Weights of a small GPT-style language model, trained from scratch on English Wikipedia.
Training: a variant of Muon for these matrices, 399M tokens, 13616 steps.
MLP neurons of a small language model. Each row is named by its layer, matrix (down: output weights) and neuron, and shows model dimensions 32-159. Each number is 128 + 32 x the weight over its row's rms, rounded and kept within 0 to 255. Numbers have three digits each.
A block is one neuron, or neurons of one layer that tend to fire together. After each block is what it responds to, as a language model described it from the Wikipedia text at the highest values.

L8.down124:113131135103116185133112110128084116089136155121068112067151082105123109112153079114099112119119180094138098126210097086140095114125111125132063143108119082076132153128159092034101110120118152098066094120108159180115166106100083159113096145124124115137166171163167119107132091179171120115092167112179085121109119166143131130152159113145182147067155123176113112136139118186127135154133
L8.down183:159131158130187175126147078122159143130133082133188142126124101092067081135133172102154165148143081067165138141137128095218125164150117119123138083110093157136092192104194124076139165186124060187147134159124138114142160170185104167187131088135087090120135071136173135136172140150167091180123143162099129112130117182174193143183076124172125124118176119204131113097134126148174089125121
L8.down345:122148124107068177128078170071127150104081124151176082173106159089172085125138138060160154165098139171171108142078078087103121091114091130121163081114080118163176122132141088114136142154112134167048135077087163119147138149148108088154121089091143156138158163141200131130189151186171167142097158097173079144152141194119092109139160117156118139085159117139156111132141130140127122168103
L8.down346:232142095140106178147167146108116108186100068160125145120112069128133090152094124151124109154130157183121111113160194160168104136131160099137132165120119174123135101059137106188159140159116147166145196122112073074110182142174098131121121163102137069160175159141137148091111118163098158135183141148135114109102123147106117115109158103167087116074118115113134127054135096098156094134130
L8.down387:137124154160120142223115140150144054117131153187126144128025123171130132188156112096153148173105133148108113080147066120093103178114082142191166206100131086086074156137139154078130099185176089165168104152127111119117210196142139168104098061132104167172131134098127160092147128118200105177120134177143048101145129167139145093099173169085135094170142133144109128117184137111141162116120
L8.down495:162158126132156135143140141103133187136152142099099149141096160190115085108123148109120089075127092155094112107162142141119125111134115060083097169196083089128107149204127077143128100134150148126129121124093160069170120163104152161109140100112161109105210125091125088111073122112139104126143149083084129081095141157156076169136120121061144130100062162075107098143136158109122119135129
L8.down832:124082174115111111107151122149162145155053142142186154085122167108156112135166112089147095107147133166139116111142144110088139223128072111133127172163145121186115154156093169061130168164103169119132085118115086140129159140156203141117053142124161163112118126113128179145160111117166112147085166128093071120114122142143098109146126082125171098133097116137135168175158150118102105143201
L8.down883:108145115068153135140107130095104154065148141132117175069125102106159125122168154089148173148121106041111133156142087135059190100144158112150150103149096171122144084167164160156135086191177124093109185154196088128139110159109087136075131077112149126123088151075135059087107111168144148080119134084084075083133126163185159180140144143151169052098154099137104121136125065182157103169110
Responds to: Coordinating "and" (sometimes & or or) before a list's final item, mostly after names, plus possessive apostrophes after names, as in Dillon's.

L8.down8:058159077116111133071075119082098112142080124130161155118106130081131169159123151089159144089123107155129179088216107156082144110167103170121106154090147133123107120142173155137044140162128099121137168135094154120183118210101108063070175092128118147094132098117075169121144105092060149122152119101130201129131105123084144100176129140120120169109122079222169136161117136100142119149121
L8.down418:131106083118103082142129146146111189156087139097140106124139106124196148118143190128214113063186151119151174141158119136090144097179153121076122082096149106149117084141083135127147131106136073089121130108138146127134130148174161132124122136137125063107093139208133087128121102133160120151180159158139185116147146161116058147130146137080139180132151088115159184094086109119156089163179
L8.down465:147198103110119103088123089098125097155107128117119131164143078151163116167146170150137144080130173138130099089174128105179113066116085128136191131115098159151123120120220124098109112151128084122144116160090099159103101128144156070071132167167110146059125210118168123173099075114198118116163082097104213083106141114201149163161166156087143149144144089089134161142086116111108113131143
L8.down581:191129157115109109168108085098122130076103110076143134138128170121158131191108156153149128114099138125116132170129101120134089155151197130161153119108144164158072114152130125133090058093082154201176096114105153196172080069158168092129160084128127146132145156136120146122112185133077064106200200118141115164156158139081126162165169161093108139122098176140082170122100128099130136069128
L8.down848:104114116123153107121091129133139184117102102147128110129142030103118139208090118144158100089097201144154164076190083158157113150129127138130151104150109113122132095148077175169172113102044174135106143122125152136090199151075155125072063103119150097109059129072097162072136113141123166134145132162087156100125045047184167131103117119146111140128135201137204171138146100153138165100137
L8.down866:129144124103118100122112168122130135110066136204087057116086037152198109110111111098159123124141115082187171101132132090121176113174154158121158163114165155126097176110167124125075154090119145136169120129134122130154153108136127130108085144145144086179130146079166147124129095161090183139113115129121111128164141169164111185144130135125145104130120133106151140075100126107093135080178
L8.down1019:077124138120172164091166114196058178126095096102172128093213084157115138174155083132128084119115152141141163126106143145140168142186175123074102083103133148159135105161117124137087149122102111090123154099146156092123158124099089081130082120145131106100116146112170132064187098095130145096141120164104176090116039147105159153140097179195109175148118141123193197113177107123132136142146
L8.down1021:101125134151132147131124114139090136188034141141125142123132132125133097104167098136134157177147159148085177074154163109120136104106152109187127139102089149112163172100139124131123132172106117119154160166183165139105095139182141085130131110093154137084063125175112117101181163129057099142186159140092128040136165170142142183155089131102158183154132097162173094127128158193138092139099
Responds to: Final tokens of nouns naming an event, occasion or stretch of time, often before of or in, such as breakup, first round, six months, discovery.

L5.down66:169152127170125108197088143149133119146125100123150134112123091117148182160170137161103117078086128175136093115135107078099123101129141155086149119167132159134097190144134087151079195145096096126158135101123111043178138117177064134130161106119096168156084120150158125089158130133112124181179171056145099135061125127137169110149127110113110086145140112026060099108074093132117105166081
L5.down541:125085122114111075165159116095143158121164163101118134119122104130162120135160145086145087124130116152142123132136090091140131109175121116138096136130090146157215111167154112161153194172168148210214086095173140086091128131103100134144137099133082066125080143135123052118140185071179110143060179087055065103104115128137093152105139155149178100126164165128144119157048134135158095117143
L5.down586:122137152124134095142116175170096128166155104139132118154100087096154126114135124082162140114117158144078165152188164132180120136162143143093138143162120106161111103121171100112064140175113110072146040101189108104107115121120149092104094203116128100149106106145108101168119095165170081137138165191122114069139122092165165180079173157122153097113091155106148132086172184131093177153081
L5.down693:114113156088142114139111152120139164137097120081112203120100169092081153157140107156112162127114145139176136135154152121076132131094193115105048122136103113152152171096093064138154176158191075186111149127143133115086135153127121192138146071146147123143087135154116157114164119070137153170146115112164153183120140076101120070102103160093087156188145132115137140100110163203166151100080
L5.down721:126123173103106193149058106146180141134153119083127168123105151150146128141172105097113113113082165178171087112144135101105100139160133139125169128119121123142163133120183078142124075087109139076194168123147121154141104116094117118077079149158103123141090102177156132130112140078069110105098104177091093123180023164164130049152128151111168099075111085141182103119134082148105108110109
L5.down776:103170181060119186142123116148141151073156134140119139085128154121082093154166125091127116156084092175178117133155095064117088130093138087147124126127104123142188118126137164129097132097147154134112122168129181112147109116100085168098145172080162107119116138152106168134141176060120107128183167124167183145154103072163187155092135065107092167132160176121147157101120152191186094066139
L5.down799:120102115070183116064159143135151090155110094119117160108122127122090100114113213087095163156117119115188134133075118130118145155102138110171117083131102182127142139121105156137116136129122114055118173100118128143131120108122114128147092164170141117110160138115110103122099130157145109145149183146126106129164139142120192143162135117112080118167122130136158122123157153118181078075117
L5.down858:080158123145121133120140161150082143104209118146115136154151116124199134096159070158094073178150225158097132119134119126137108121135135080160124124111155130149150193133083075199145123210095100093134127117160148105153173139138158207121119120118105158123115114069118157155126141127159135081101130094088103112117148112125126125183129096152126139135138121077083141138038105098137063087106
Responds to: The period after a capitalized initial inside a person's name, as in William H. Lough, Harry S. Truman, and G. T. Andrews; also other short abbreviations such as U.S., v., and Mr.

L5.down45:105126179165212079120123096174129182126094117094114132172163115188152099143141108132155082102144183172163132131108203076156153141115110102164117103122172086195103143107136131147127105160121123155152081134125087127123150179155160110164058136143116114110174148106095135146185103114093151101112100094101089130157119179094106061060116094106118162158158183108174098101145154121133162136142
L5.down334:104103096130143115109119148112137162128098116152128111074102138087139109131109129154136073134162067145086185163127093129089099083120143134114093101133129175153078199085127132209116167092130138082109177114219190171117081128119074107144114159137090141122111063122142087084087153115153163109144121115135069140156054106156105131135141064123110148113159128144133099148137136142145152134098
L5.down723:128137122154116102112129100135154086042109170105129151081175141213137155152080117073156130135141185115137109122160186132170155107133108108116152116126111132156076177136130153097141073153162110204171146175125196123123125121101099093135084112136091170167102151159177151127190098088120141099144133153150108113089131132103091166151055120103154085100124091108135118069112076180143119157146
L5.down727:134077120126093121143120162093104150066084112110118116147112097101059165170102168045069089121108067122098168135154110148118137135161198100096140077109155128105141127104159157114132151099071095117162150101105151153083134100156099149090141114167086133109061082094132139064140147151142110107205137174152155139108188132110100145102151102138140186126106187104124159045144151132161117153140
L5.down867:113129129136166162123132117149166146037111139135154123128104135098121102156138107134176128109133098108147161135151064184173141162126098085163105095092160147088144168151155177104115120163053094098166141152173163102132069125163151142109166107080081141162059161081098097111069182105126112084084116106110120137099098124120134123109152090093124126137109164095067207132149129113106137110052
L5.down1083:165131096154140173111043086081124097130160120073086129094090085126153137068101110125144162153140155157197158128107083131164131115065192133152127173134117093087115153146125159172111128161125108116153153124179155178154119142202162101113154111122147123114154097169165107131146161134126082106149101069138111138123138192130164122094186144147109122212160195099084116138166131136117182155136
L5.down1087:120119076128149086179122085113156172034122128100144200101153112091111117148082188095208163121153142100102159109201108153121181108155169099099128068132145107112173131158146176146088089155118078118167115087165169105134110149104122103151155085085082136117092132143109166139090095112091164094155144146188130091071068141085099157146135157117114122159109132158133137097182157118056119156079
L5.down1159:112145104132182091088120182153079124104139113170142122160126131074172167174096141124163202126151193092131085087186180119094164120141159128114173089113137083096121150117169169070093129157132108141175100127171214099168136156108117120157116087084164129108137147160099126121125106120117171091120147149123148104076079168110096125132117107123143098106125122154098152099113146094065072152104
Responds to: Words that come right before a bare verb: infinitive to after managed, able, attempt, decided; modals like would, can; and did not, couldn't.

L5.down343:073077104132091175123113126111162062058141175122181115191106079134128111119054093145090158195130103136087138119111151094102118130117098105110148140165106112077188132196145109148135135084155129105065108120092109164109152084097100115164169180128127178125152136154137160135121153129180177105137150116109190140123142150085137116134043169148103150130082056143171196135197147122103144122160
L5.down434:164090137092092127115089126139098103105074117145112177100153122130128089160112055173163130175159167090149155138137153112143104186125113150129158110144089129135150154107105142141086109106103111139125120158163129112162119137141085132143125097138115078137156122146093121131060120195074144122161111103107072135118132152167147106127127085100111097114107070115121186139171099122147178182122
L5.down487:123153113134102127146121164125115111091087112066104066116123130127175052141111140167126117172065102096141242116117107129085200053195185098137159127143124089109113140111131070071128095115109140156090089104144199129138120130124212188103167082087140159157146128164153113136107119157097180105099114167139187058085145170193128101125143155114170162129098122164147142160119092112184110091139
L5.down780:116153103131101190140067167165104128122102110060096126089096114167171098108098120133145084094138110120076145170128154153145102081119131126145098146050200181180108171166135119077122153131105165174127154091157111167133102114172150096157123086075147127173128116092104110110077174120053121122114098119132066118160166087149141169133142099134144034145144130180071143183022165131183164132164
L5.down854:112125071091159147082084128084159116114145101128147162148107123097128178137127167169180130170143116114131157109156098070135121109097168172142116156091093186127125110105093121124142155146106094155119167081142120121099124142155139168128175121100154074123139153195163080125102155151092120136162173133147146100132161115119163145155107105134144147132172122130057102126115116196192133162175
L5.down896:173138136158127131109110096190142209065182121122099150133176134145193109159085096117146126121174129159079207069089120121118156156107149129162153114101165110171077095106149082160130158167129096094187122156161168140139116161181133074138160087145195166127145145081082155070157131119158174124146124153114112156083129083094078143110125144126128110190182114091145159131112084146048081158113
L5.down1027:170142136163101163145104129088126120123098153141138112128134163101141135129171125172052089150158104128044114198137114127048162115152145040145052153090158115091130173160143123055098137133133226147099152147146106129199074104084106068117073196072121101111169139195032125111054125127102122138089116118109084111140129134143117105070116151125133083084134150166166164145131170172136147086130
L5.down1066:140119163102153168133126149163090128112171120146092088132171125140185091110135152093122154151159172092139078180091156173125124142105101163157162158106218082153159127136163082105088172138146150134069077101135085136113112123079185055130127101112158105186125137098101080092116112088127120116147031163115097169176119102149140169118109111121083146143087154103089152160096101168098164174140
Responds to: Early digits of four-digit years, or the space before them, in birth/death dates in biographies, e.g. born 28 January 1948, (19 April 1768 – ...).

L7.down303:161144101147146143062181093147125110132124119118154141173130132133139074166166124091114101149131145113173110116104088093102135126090153082144144094038139103168114160113101170054239145141134149190125120137126155168117137131143126171101133120160066098069158132161176147109122071100143097143135119119139124107137129131139148146155128091040155183155093153196117153100102123109086135111144
Responds to: Short pieces inside words split into several tokens, often a lone r or y, as in Byrne, squirrel, remedy, consecrator.

L7.down859:061110105116157124061098143169140154042086119164126079107104189116111084187119157116147076184159190129169121095133116168137165174062094118123178049191126131121160115173156178099150137136125148095205157113113112095166105107164102065202126107141126163033107105117051128152131111123113170125115103152138155107104148153095078129131148145036109120150122068123129152084124125193128132120124
Responds to: Words sitting just before a clause's main verb, after its subject: relative pronouns (which, that, who), adverbs like previously, initially, already, and not, to, have.

L5.down82:131197115135132141102125102053184143154137061136091138132082144120155110097103130162105156137148112160099115105111122073087159116098124135104142144112071078130164120167174121195172134107143134133119151186169105165110166137088128131157178067135126106128151184108131149096167124096115110115114180128100059142117164108143099121098098137105125117092103170071183118164148112162088136154135
L5.down118:156147128097136125159136140130148074132119114126065169141126165103148113131164145138147102161118170103141166094136118158173170193153212163191152146195087119203102096131134155152123101100123140053140175124169143107146153139109181095119170163225077065110105121151157088135110163146180162106202170143166147070096100078099123108118112115069157133201079118169136116127107157136158082132127
L5.down130:107140114176071171157126166147117104084163134096164162164179168148108144110088154133120075139138102036127136132109084158116106145118132139060119141153143086135126168133100086185124087107133108142126179124098142092110132093121096132106093126099109132161113206098106140189143156158119144150095033098135101120126112129089164125179191173134117147132019108146086126140139118131170133134148
L5.down131:146150115092129131153087105157125118133133126098145142130206155128132086126017132104091129175137223120200118104143113097164138127145134122106080133114129135151167117115139136157149119132107117097139139106169098115093172145105127131128097094198129135113097096085148126172128168179113129195174155146167194120083145106064100170178141160097179188128081141125183127080146155153139113111133
L5.down168:138186103128131132122109133141160163156121186100137148122146139145155124086083126129162133098126174116137089150150131122146100134132082135124111147131149074138100109141112131155092148134152154093063189106125116161132191168160098111162101106085143132184073186147143146126132141138109163147120149118127135139093112168147160082097079082166146181192102130116143122142152077172076151053142
L5.down234:110158171154149117124129029095105188070107116132148122060118169095124156093140118163145169201110112151119129081161095107102096109152089116077133125136118151143164132119159103183118077162117137122138156114143136117080135047129116179104120085175156046101153237152100143151139148166146157108179125131138124095147160124103074154145129142137139139108083130166184138130163152184107075077164
L5.down246:133159119152149116126197147154141143101134133065183164120105131149142130120115199083159136052129176114116124078140105126207126111154133138138120177151142115108070120160120128097138155107155173142132173179142087095125157142098125188108146113108153119120101121086120113123205099125169134182113159116118156082156088165159129080089095116075164175105098096149090110175072157152183148170141
L5.down1135:120172137147119092103096112124140181100145108102092094093080194132171106121157162187102157093132131199133170073104107148087123142181113106074125114128150112140142079077094090128119141099114106116124101132167172144076126184202148108165135056160102106128138185108135145100169107161133165118137132131115159136111143078125161127119086066158067116157156150085123073142120152116052154116112
Responds to: Mostly "of" after quantifiers (some of, many of, all of, one of); also range or pair connectors between numbers, such as to, and, dashes, slashes.

L8.down153:081081149098123152124143148108135089141105107078097107043155107150149095141115092141103152131074108126126176138086130129123115138117048092178136112065104107120115105103062166125111075111133101122207121143149116174083130084123196095128123091145143123147109093112160167177146133093101105156116127095144161085126135144083172158166083113106152164130121151136155184169126100072144171161078
L8.down422:096162125134116097125154110141205126109069195165160061120127078139038128113142141121144125118150156161114129172102128137081121145163137199154119099153088108139185180133104151101111193097127134206055075170146169122086151163118117102085115115095177178093139146098084106165120098137113099147131122138135065127173100122127133148142105093110101141213081095064150150178187121100088157115166
L8.down446:159112106136130108133098120128133102146155094136132115167120120094146111141127155065086125167164163133091120170136067173156107082149132115159096169124103166108136143145157144112063157128143121132122089095084143155103183153127112107128094141124119099146101170173092184172095089091099104107108146229099054126090119096201117066088143148111114139172116130100141189144144104154093151081167
L8.down476:177116159157115144102183087134202144129111150200149115101094136109079166221129152118127141108103153130127096135114106066077141114110173142110157116142113170113161153090167130096130115171121129081133142108163134100147151079094113148172139086169079156182126123154118058175091142108111157070048155119178114156081164125157125143146089127141154122105154071125141120076159124133175104140095
L8.down638:120184198130116145126163169127087114113083139085104127127109171137100108147181094172130088128092103116141132160125118145153141117114171112143143137119107186124191139119121085164141146121100184145154111103109125117126178150091078163113156157125171082136066180147113142196110125127163149198134111115153145179088091116156195184135097101139092144126099159208126101116178113182127067040129
L8.down705:140116136139095058084086119168132093170094123168115185102140114098125156143140162129141137128128162142169079108094177190115147144078100125145194074135205139144124113117121104150108119111127144087107139076147124159101177120211125100081139111046143073138053154133120149159101090155184151157150144106110169151113195133153131161173121117112126099138166136133052102089095119189061100127159
L8.down968:108142140153150154177120114145166123180132114156113174158124128076166173083088117102129129114112168129078184143090128100112136122166180119135156113114125101141119136097000150071081123131121160137111147127142151085119076113110133188120131137157093151167066112143144066115144142138164133135147138111173131190049127069163159122174113148148111154062150107153074115115173137146195129142094
L8.down1216:114182097093114120044185098150090121132135122113105188158122153091081088117129103134083148168121176117089104140136134148116108089125069105124117158153115152118091173180146178114089151138085103165110071115123114167134178111131142128123159115119081115133109082183148083102164163150161102151138131195108095080154134097092210131125135168140104113152100111096125224092197165176133141119141
Responds to: Early word-piece fragments inside proper names of people and places, right after the first letter or piece, e.g. B-our-nemouth, Mr-s., Al--Arabi.

L8.down52:117151096146153069067148106067075173156145120128106133155068100071129163116119101191097117155106079087101120166167184138137088120156120093071149070116128090114142107140124058108137073154129154101161091104205194119110087156180137111120083147151072179144173138172158146165170158108176144206142138165107118158116112162091098138125077104175136104156091100143122098165098114138072077079108
L8.down132:122094123185116146146102101144101080164087148103153075125141082094096072144105128119255083076085141156133154123133121161088064094092150105138089110124167160121160163165120085155183159132137137132105159089094160129125098227131112121143092116051126120124093161096160152120158175118156144136224159109126156140162171102133118127136152160115128085170183122122135076147139075077111160134165
L8.down286:079074137191124122113069122093108126118077097145184144136124109084126080104073170123223107051076105121176123064098094123164114107096087112162125120136095148133058112109088087126159130164121062115101075168148136165133116147134143159102208159135133127181142130106173129071121125091048145132187169084138130198220115161119163138128104152112143065176125096170141138121198124099139183090099
L8.down311:152100116179137127078121171135136133154116145115188174062151202141136136133129144135130134115147204049178166149123125186147140111098075126122134128116100108086144132143152113118142091128152136147136097150124114075147171144112143144100151129173156139099118049061103118161101113109139095115150168114129128115151131085155134146161142130113080104146092136140122151178120197147115100161127
L8.down356:078130101189175130166112164112118055111104141193180106092148121140085158092106122125121091098095156118136154100112160108163152132162174106111148104143118159163104102100148130184196174150143115154103131087175104137147133129223121123150145105125157179150079082133151170117121104203086093139173142090111116140084130116115168160114126151098077143086120130104204142094116147085119159088148
L8.down447:055097133153120143189138166132116066048132098124144072149139093072074163179112176208140028154088110093160126130122136136078131110116184121124094046132134163122088124112105124125132144181113050167071136123078123136113059193144175136135120129096108107111115116087103167107110122180091099136109142090173113151102109129114137129153115199143114123072092167169173149117104117103142159064091
L8.down644:089112188143181130072155154160118173097165134105130111191163093155114162121141090089110100114081136127125105073196110146108129148188148130119125152110145148116099114143090174157152143148102186182135196111118120168124188159173147116137115093133114118111185083094165113103114114109109089091170036138114130098071133125161074128119163129171122139122104123118130202170132170137103066133107
L8.down1155:115115079122142178109143190091112131105192100188090114103071156084160145168101166149148069159081119131133094120061111148150132122068101147146079140113146096129124132144119056105097139126144084141145089150127121076097123131133076138102188137068157166144133075140126147109107183159096145109146156157103171114134125164116144130165074196165118113135175200107134139131229100129174157091095
Responds to: Inner digits of four-digit years from the 1200s to 1800s (15|9|2, 16|9|0, 12|5|2), and weakly, middle pieces of split words (Incorp|or|ation, cy|mb|als).

L8.down122:086102108175172090161086099099133113066180143131170119084114093103111166111128100087111094166123125130171180099158133184133119059115128161123123114174136148068181141087201145083145166174151108111141133127175121083182127137167122125130114097116114164081134223162085111126125114111125122134142043095145117127128143131143133144107114130052134165179111144133177124153150102095174122081139
L8.down222:124127135163096096154107164075122141100167091171124106123078136193100093103138149106181128120123136102077159159091136100102062143182161195121140160053168135135163210140087168120120172111091107112186118131156077158170045207131118142112153097088114146128136121129090099099121185105091119167208102111077092116120138108183103094114176151163103143117124109145171131122107184097103127159180
L8.down412:123202148150113112140050103149139133196089129170108131173146128111103123164122189178133101102191119172159091123132096109111164129145143085087169134105146164106107105149140127092129153096121140110105121142154105114154110123133129106135111095122141097142153064150170068159131144070146206042225115167097127133130125130092160161093123102139140110091112112161105092106138140114111138170073
L8.down526:073116135189089167116097117172130168058133170099163140205091117138099114080124074138181136136080105116129101039127082123091103124129198110150137122126149140126144095107130141086152110158138142128104131097152111154126077169056127187108182162131183125136118157175142104105148113129138151173100115111071156091127070133126119138109131106151077172138142163153149103091130132171170115095143
L8.down560:160161110110114142127179110141115134081094116111160103127130121136141127150132117131135079132114201128116177192162168120151106120091143150151133144160200172166096158087214091189131103129137132091104098092116222154180122102105127111093145138125184114130142127198067117166122169154157150086099115181093074170155107119106166069118091151111107141130067104145086123099137151103112197109155
L8.down741:098148121155159143082149124177198162158119090177115128158112130088129059116088129052181130161138125155135201122130174147098056162085143120117175107148118093079220088145136128136170162081090124119088170153115092150120119134129122121192055129161179130136087192096180124125151164145136177114128144115157182152164116103128153108155158111152094115103047138149141135129108153119197138112174
L8.down824:156142105131155135170081185157174173111143133163130146055118137098146136114047122085189163111108146099080141068126106112107186122105183132108112058091138106105166105139167152112163117132100093108111147141152066160091122161155124150080068090113110135116131133129143165091102085169147184100104153115158142142106103146135133193168129166126089147183128177131159111112170100072123074141150
L8.down1008:161117105128153136147153190090169111137083058133148060110146116144103124109133104097162142132158126114113113092176157174157145131059142094079103153166138077088093098133119153127128093162080116183190132102138136069158149110116074139158110126091130119121095117171108166089119141131146200115032141179109072158125093051138064139144122127113142122145119096163115118108151199187079084166162
Responds to: Modals, auxiliaries and adverbs between a subject and its bare main verb, such as can, may, would, did not, also, infinitive to; also "de".

L7.down892:056135094080119095144102140153139120150082152055126143120143079137039122104225095152152149153167110164145118134116080103104111147175128112144133109132165140134118104168182126144136195135140136105066169127109074099147073123117116137132096104117191137119122138136124101104197129101170073131041151139126137109180112128118147182128146099091152041116091124164147138186107126130084143115100
Responds to: Coordinating and or or after a comma or noun in lists and alternatives, plus middle word pieces of names and domains like B-ach-chan, .com.

L5.down184:076104078133130127139104103141084192055188084142114126109116122058117198105122091121133147097157149157147155109139186087167081177148139135126071116074135152149144107133078131161072147138135162123170127104106174159137184124166132092141072133110121095175136134148130143090115047129118180161142133089134158057096112123153140031158142123165165134128109114149166170141164114139090104195138
L5.down259:165134158113110055095152129184211127154166107150099111137128162148105089114173105080156182104165110173123106105090157096118094126079058190152114140120113102141173093145124119144120121108125157148058126183144105145133200127212112122114025107103100142159082129151187117064126129123096101079068132050147075122086144143165130138146175159193118167116127130137160130144061149180118116136182
L5.down800:123126098110083129072199066148158147071101154088150140156115081138133091150118147155089087156169193119175141095106067178124141099119089129128119153136111105166160143121145142142117098112179103072169161154114179156078126110150173161096112085121103100085087144071113137098139140108134105120127148106112155109171126140137090087106186134107165141115144150163151142131098143108124103107160
L5.down811:115065180086120121152050166128135188176120143163108138177125157105117140103104118079128149160136097135088051138084204098166157164099189156150096067086126199102147190096127150141139141072125163071157141161115161127105116102148122146116122126119108107107201077085103112095154118131098088130119094126164169095109231157115149118168084109092130074139101108172180131110082100088107147127184
L5.down947:138109077161146125073165112143139120090151137142176113144076116135141123136125128101142162194147126172050164121145151138142109169134130167109108142152175111126122171130136148126109107141116148097102146116105103100138114170106148140134109088180114139095132140196174123134149152145144176139067137106157149111091108131156187142123126106119155128156152109109021111173113096142100141125160
L5.down1131:101109147109165151143119135133135171143112143037128111154057161128115103206163132153102118145110145148122082117128100145129115097158129112099154137182107123144076152139129103141110137126130110126156078102152094110141167183126104107074157146103101094147105138123146134147140150134175118183154181171078102201146148100049075146105105160123138151124051119112131124072126132100101145157063
L5.down1154:115087096123126123065081126118119140161091131103123118111142100138162177153111143085141149157141132128130172069171142158124126091108095123103145097109131079117141136122164129113068091132120140149223197140128189148123122126084096092090129095144092117096130162079089164112142147106081138120178121150176156103105090229118142123116106128216117199155051161120131165088119083128083060215184
L5.down1271:109154115173143139132129136123147151187097132101142138075123150184136112158110113145165131208098130173134150167198117094116165079156131153143132115186138119119123095077155145134117116141094164177152112117088122148097131107103121061093105150120108117117111116144126131130177122157106117129098058135097138131050138160112078082133194099149165165146113178081160138112112098114079056103178
Responds to: Final suffix pieces that complete abstract nouns, often before "of", such as -ity, -tion, -ization in mortality, demolition, demobilization.

L7.down679:121130116124169145168132139054140221148142151139104089094126150135183125165098129135138087126114166131093121073153106150139112156076119139067041094117121071118061148130157169114149137176118069135179105097121192101136116113080190095101117106136106174139107139091196127146164146152133160124151171118081145131170105105142112122154165154154137136101160134172202114145108152032235117170156
Responds to: Last token finishing the noun or year inside a prepositional phrase, e.g. final year digits after "in 199", "1970s", "guise", "twenties".